Weights of a small transformer language model.
Architecture: untied embeddings, normalized queries and keys.
MLP neurons of a small language model. Each row is named by its layer, matrix (gate and up: input weights) and neuron, and shows model dimensions 48-111. Each number is 200 + 40 x the weight over its row's rms, rounded and kept within 0 to 999. A neuron's up and down rows have the sign that makes its largest values positive.
After each neuron's rows, "fires on" lists the tokens most often at its 100 highest values on Wikipedia text that the model never trained on.

L13.gate440,218,217,179,260,211,206,188,243,181,206,237,194,238,176,220,196,157,246,223,155,181,195,177,241,161,157,192,266,207,193,241,171,288,164,196,250,229,98,210,180,213,224,207,208,178,227,246,92,231,161,268,186,176,285,221,240,275,224,257,305,201,195,237,272
L13.up440,203,224,248,271,178,212,192,139,214,283,198,288,223,201,157,203,225,237,228,163,189,160,167,197,212,183,204,192,256,168,220,107,235,161,243,183,166,178,130,180,196,145,144,217,249,90,229,194,212,190,134,270,240,181,153,231,200,152,202,214,218,222,228,248
fires on: ",", " but", ";", " and", " or"

L11.gate179,218,192,192,181,226,195,192,214,247,240,136,113,210,205,74,145,189,240,182,175,128,153,197,237,248,176,180,233,224,152,210,145,187,212,171,183,256,246,239,171,257,139,195,204,224,147,234,195,187,170,167,226,181,139,181,228,229,231,248,247,239,245,293,177
L11.up179,243,305,253,172,213,189,241,222,259,210,223,197,207,276,197,206,176,151,260,195,205,125,214,222,198,174,186,205,208,224,247,155,204,194,157,258,177,286,270,207,190,199,268,204,203,133,212,181,208,184,146,197,197,174,175,181,121,145,220,219,172,216,201,196
fires on: " was", " is", " were", " =", " are", " from"

L8.gate135,203,165,236,210,173,226,187,188,268,142,237,174,154,206,195,234,237,173,286,149,234,200,225,198,99,210,195,222,194,254,241,216,168,161,186,229,198,153,135,201,138,229,161,138,175,309,207,242,229,216,199,177,254,199,201,230,216,257,177,266,208,186,290,153
L8.up135,257,131,208,215,262,188,98,182,144,196,236,171,191,167,214,224,202,175,158,237,196,200,156,162,199,206,278,199,213,175,225,219,198,175,273,217,144,173,233,214,155,217,163,212,244,167,270,195,195,161,181,182,140,170,186,198,190,217,126,163,166,238,277,216
fires on: ",", "ous"

L6.gate574,217,259,143,178,157,244,215,128,186,157,199,240,229,211,177,182,213,192,168,181,176,149,166,199,117,183,194,178,298,278,141,176,178,245,229,191,177,244,238,210,233,204,181,241,172,211,186,262,221,133,200,229,242,195,113,234,222,178,116,216,232,180,173,179
L6.up574,168,210,184,254,178,176,232,203,214,243,227,204,268,212,229,137,275,202,204,179,217,155,229,166,178,204,251,217,210,154,157,234,242,219,177,222,208,220,240,272,217,194,221,267,163,155,165,176,154,210,200,262,219,307,125,201,240,169,153,159,234,161,124,242
fires on: "l", "ti", "us", "er", "ting", "ed"

L13.gate283,210,191,169,241,177,218,242,137,199,130,191,211,283,243,139,188,197,173,219,213,208,76,293,163,217,137,203,249,226,241,203,210,180,174,194,142,109,193,200,207,243,204,223,172,215,193,212,165,194,244,139,290,152,210,160,256,176,274,160,210,226,202,185,191
L13.up283,228,199,192,251,216,217,255,180,190,152,206,145,234,252,215,207,264,172,193,106,214,171,201,209,202,220,214,173,186,254,161,231,198,173,256,209,203,156,279,169,202,180,190,206,179,175,197,252,185,208,238,184,166,193,194,166,272,219,216,235,168,163,125,241
fires on: "ti", "si"

L8.gate568,286,168,140,233,176,224,255,132,181,197,211,174,156,245,142,139,68,205,229,264,191,185,215,207,232,215,197,237,253,217,189,212,261,180,199,182,156,196,247,106,133,209,202,234,171,191,226,228,229,164,169,206,189,198,225,242,197,246,211,280,220,198,242,146
L8.up568,283,226,174,243,185,243,239,139,198,172,340,183,199,265,225,193,166,202,252,239,200,168,208,181,250,200,184,220,247,167,250,205,255,226,254,258,175,153,207,183,118,203,224,249,174,169,151,239,235,228,183,205,192,200,291,213,172,209,167,248,165,168,180,192
fires on: ".", "ti", "fic", " 3rd"

L5.gate509,258,237,159,216,186,232,140,282,275,179,217,140,209,262,203,192,188,189,233,191,176,199,268,186,172,189,245,156,158,248,224,202,185,175,197,177,276,98,298,285,142,184,273,274,186,289,205,220,225,157,314,232,196,163,202,222,212,260,185,204,155,189,199,182
L5.up509,140,185,195,167,157,147,179,213,182,139,202,185,162,126,284,227,221,213,142,192,209,204,200,202,191,270,125,153,269,249,233,212,174,197,154,236,239,218,161,129,220,252,181,176,198,229,210,216,191,125,229,245,178,235,177,277,179,164,235,272,255,164,174,119
fires on: "ed", "'", " of", " 3", "s", "."

L11.gate553,306,206,227,175,262,160,226,159,225,119,162,193,195,101,212,155,213,191,185,238,256,230,234,204,168,186,157,212,144,174,204,246,220,201,200,160,224,288,259,257,217,214,224,214,193,200,209,192,249,165,165,158,226,212,140,182,214,188,217,288,198,228,172,178
L11.up553,189,192,164,147,185,160,209,245,206,245,243,142,265,276,212,115,206,219,155,175,166,126,162,159,189,203,182,177,140,148,273,158,107,247,175,164,171,244,207,225,211,166,213,194,155,260,213,207,157,266,230,206,238,285,230,223,194,196,194,169,230,211,163,183
fires on: " of", ":", " in", " at", " for", ","

L7.gate384,176,204,194,156,194,196,144,185,228,175,169,191,200,174,159,166,200,162,233,217,181,135,231,172,158,188,120,239,205,211,187,211,182,155,194,183,200,130,176,216,230,315,177,204,184,232,191,141,252,172,271,177,229,260,262,226,161,207,240,238,224,243,237,197
L7.up384,267,212,242,136,139,252,235,131,160,217,202,143,264,296,195,163,212,111,221,257,269,159,244,172,259,187,233,208,238,192,201,141,260,205,259,232,221,168,235,136,172,105,181,221,213,188,171,221,173,227,203,244,133,165,232,176,212,214,194,241,161,275,122,140
fires on: ".", "r", "n", "tt", " has"

L11.gate63,177,191,153,277,187,136,208,174,162,202,206,173,196,234,175,207,127,150,223,212,243,187,174,238,157,161,223,226,224,181,284,197,207,181,258,199,264,172,215,196,206,213,201,159,158,228,273,268,158,226,235,239,279,179,205,207,180,293,193,144,239,138,202,170
L11.up63,210,195,184,233,229,294,206,168,189,210,139,249,232,177,203,212,169,221,244,249,179,229,189,232,185,136,158,252,127,165,183,213,293,183,177,190,151,236,184,225,205,181,202,268,208,261,251,265,234,181,224,205,231,176,193,210,221,169,193,202,216,170,188,215
fires on: " and", ",", "–", "-", "aru"

L8.gate115,222,182,224,175,140,246,189,254,215,98,250,208,117,226,193,158,237,207,180,235,190,162,172,221,221,237,237,223,193,208,218,222,173,167,230,176,214,193,221,200,139,209,251,170,177,186,340,219,217,217,204,244,213,193,168,203,181,168,222,180,228,242,237,143
L8.up115,157,135,241,245,188,232,178,221,200,167,201,154,219,275,185,188,229,233,141,224,234,255,155,205,200,126,233,199,183,181,244,210,198,218,190,200,177,163,221,284,181,217,157,237,211,185,255,158,166,136,256,298,153,163,205,161,245,179,212,179,232,215,248,194
fires on: ",", "'", " and", "/", "k"

L7.gate239,231,186,131,143,198,205,166,261,211,164,278,181,200,258,168,211,232,268,198,252,197,191,225,132,198,247,164,183,215,239,250,193,194,162,251,194,191,147,216,211,202,260,184,232,235,291,177,245,205,159,208,200,242,246,269,193,227,138,231,160,191,186,96,161
L7.up239,154,173,230,166,185,193,215,182,226,212,245,196,189,270,185,213,191,144,202,239,189,161,208,185,169,193,155,198,243,305,172,210,157,216,261,199,192,139,263,162,215,275,195,147,198,167,129,220,216,216,229,243,222,135,247,216,208,186,165,259,262,207,186,170
fires on: "ed", "/", "al", "ing", "'"

L13.gate421,240,174,164,232,248,256,173,127,241,273,135,196,233,243,119,176,185,212,214,205,224,220,255,272,216,177,202,258,123,159,205,165,228,228,167,162,258,192,194,200,173,131,170,179,155,251,222,167,165,170,235,282,208,193,216,196,237,247,171,226,163,171,204,209
L13.up421,202,214,207,198,275,222,231,128,197,216,165,220,232,224,222,167,213,235,225,192,221,254,244,165,176,210,194,233,175,144,215,192,238,189,213,179,198,179,227,145,163,185,192,292,205,274,309,120,188,125,229,180,252,184,194,238,227,207,203,131,139,208,244,236
fires on: " |", "-", ":", "|", ","

L13.gate104,236,113,180,232,285,200,168,244,311,179,169,192,200,228,153,154,194,255,256,223,197,218,220,223,207,237,202,197,219,224,259,214,119,221,185,263,225,228,233,174,220,243,238,234,149,163,220,207,125,219,233,187,169,184,281,222,243,175,240,244,198,231,213,191
L13.up104,265,156,137,174,228,202,227,206,173,89,245,176,211,52,194,246,234,182,233,195,191,169,194,206,139,201,123,170,185,181,174,201,143,233,234,170,241,206,261,214,255,175,183,309,205,234,194,198,186,217,236,259,178,163,208,251,214,199,188,140,179,147,186,149
fires on: "|", "U", "E", " H", " I", " Ya"

L7.gate108,199,236,139,264,216,219,181,255,214,149,158,131,201,181,177,193,207,119,192,211,183,216,198,229,198,242,187,224,195,209,154,249,293,171,150,219,207,183,254,152,212,237,235,214,202,202,192,130,194,176,228,156,174,294,240,207,158,216,213,261,165,178,84,160
L7.up108,211,208,175,247,170,285,243,178,206,165,212,154,203,187,174,172,195,171,157,222,168,177,160,146,233,208,219,162,234,186,183,167,261,134,220,183,229,214,225,160,167,183,208,261,174,110,168,218,136,184,293,229,137,200,181,184,229,266,172,220,129,199,168,156
fires on: "s", ".", "r"

L3.gate392,240,205,170,146,132,239,274,311,172,234,119,159,251,98,249,236,220,256,206,227,197,286,208,225,236,244,241,236,240,236,135,221,225,216,129,166,224,246,171,215,207,209,242,168,142,200,236,222,245,202,207,260,105,237,165,198,249,241,234,209,166,254,172,212
L3.up392,171,231,237,190,170,231,241,231,187,133,219,191,165,132,215,293,166,203,228,201,163,246,185,236,252,230,181,216,167,167,199,185,209,229,214,217,255,252,245,181,228,201,236,229,198,153,238,172,176,292,133,183,224,204,128,188,309,161,271,199,218,188,242,195
fires on: "s", "P", "ist", "ll", "er"

L11.gate541,233,201,249,184,237,183,257,189,249,162,226,165,234,128,225,157,97,221,158,183,154,153,166,105,155,229,156,184,176,158,167,237,228,123,221,120,176,224,210,242,194,185,176,168,156,232,192,188,306,172,179,194,234,257,153,217,158,220,261,198,263,254,238,225
L11.up541,209,134,165,158,219,164,210,208,197,203,161,178,184,232,153,172,193,151,224,206,222,125,204,193,218,234,141,163,189,158,244,212,210,160,255,168,197,159,205,255,140,149,118,216,188,203,172,185,240,241,199,230,191,205,135,276,161,220,269,234,244,223,161,152
fires on: " in", " at", " on", " of", "–"

L13.gate148,228,209,188,195,208,197,180,157,251,210,159,172,153,180,86,189,173,167,118,147,138,172,196,295,146,167,133,252,154,139,210,225,205,184,133,211,186,188,215,244,150,205,152,154,157,188,112,181,176,195,213,256,179,201,243,249,234,277,180,254,221,166,215,211
L13.up148,221,205,231,164,253,221,216,188,256,179,152,260,98,296,173,203,141,178,191,171,262,191,247,287,119,138,142,208,177,128,231,252,210,174,162,243,148,218,228,244,169,214,200,230,196,179,232,263,235,179,229,247,177,281,199,228,141,196,214,179,200,186,189,240
fires on: " is", " a", " an", "\n\n", " was", ","

L3.gate1,267,228,201,244,199,163,193,108,210,119,167,221,158,279,222,181,197,174,234,244,156,222,166,198,230,195,213,184,192,152,239,183,172,155,188,260,156,171,243,184,188,194,251,168,196,173,237,225,215,276,158,219,240,156,249,169,167,182,230,267,225,173,173,171
L3.up1,292,240,237,189,160,217,233,154,220,255,213,198,142,202,240,234,114,153,298,244,170,132,201,171,191,204,170,213,201,139,190,197,230,236,173,253,141,196,198,212,161,146,133,199,213,219,239,162,169,275,175,228,217,179,157,199,164,239,241,153,229,190,151,191
fires on: "a", "na", "re"

L13.gate128,207,213,106,231,238,187,191,183,260,219,174,108,219,215,225,145,174,169,241,153,195,197,135,223,153,250,234,256,156,201,266,161,151,174,204,202,244,199,138,161,187,194,257,126,254,177,234,192,217,226,301,191,148,233,199,176,234,137,197,196,266,219,167,194
L13.up128,181,189,244,206,223,219,176,211,270,203,266,156,244,208,152,130,190,176,218,139,135,162,213,169,78,133,195,155,237,210,232,135,185,167,200,240,267,182,178,197,218,282,196,223,234,224,181,200,175,213,254,215,232,238,210,108,184,232,192,184,177,222,194,157
fires on: " was", "s", " Year", ".", " were"

L6.gate28,213,118,154,253,254,211,183,214,221,117,178,151,158,207,180,237,110,160,143,232,202,152,209,185,134,257,132,238,192,225,178,259,183,198,181,185,249,156,265,161,186,287,205,178,172,252,216,200,208,223,203,197,130,229,240,233,184,257,197,248,230,273,222,161
L6.up28,193,187,250,191,189,236,189,114,159,219,261,201,211,215,221,178,158,220,253,196,219,147,249,211,218,201,248,260,146,204,192,206,209,199,247,268,220,155,152,224,166,201,185,215,209,258,86,215,166,184,206,231,200,214,277,243,138,258,226,189,224,231,248,240
fires on: "d", "a", "r", "ti", "ar", "."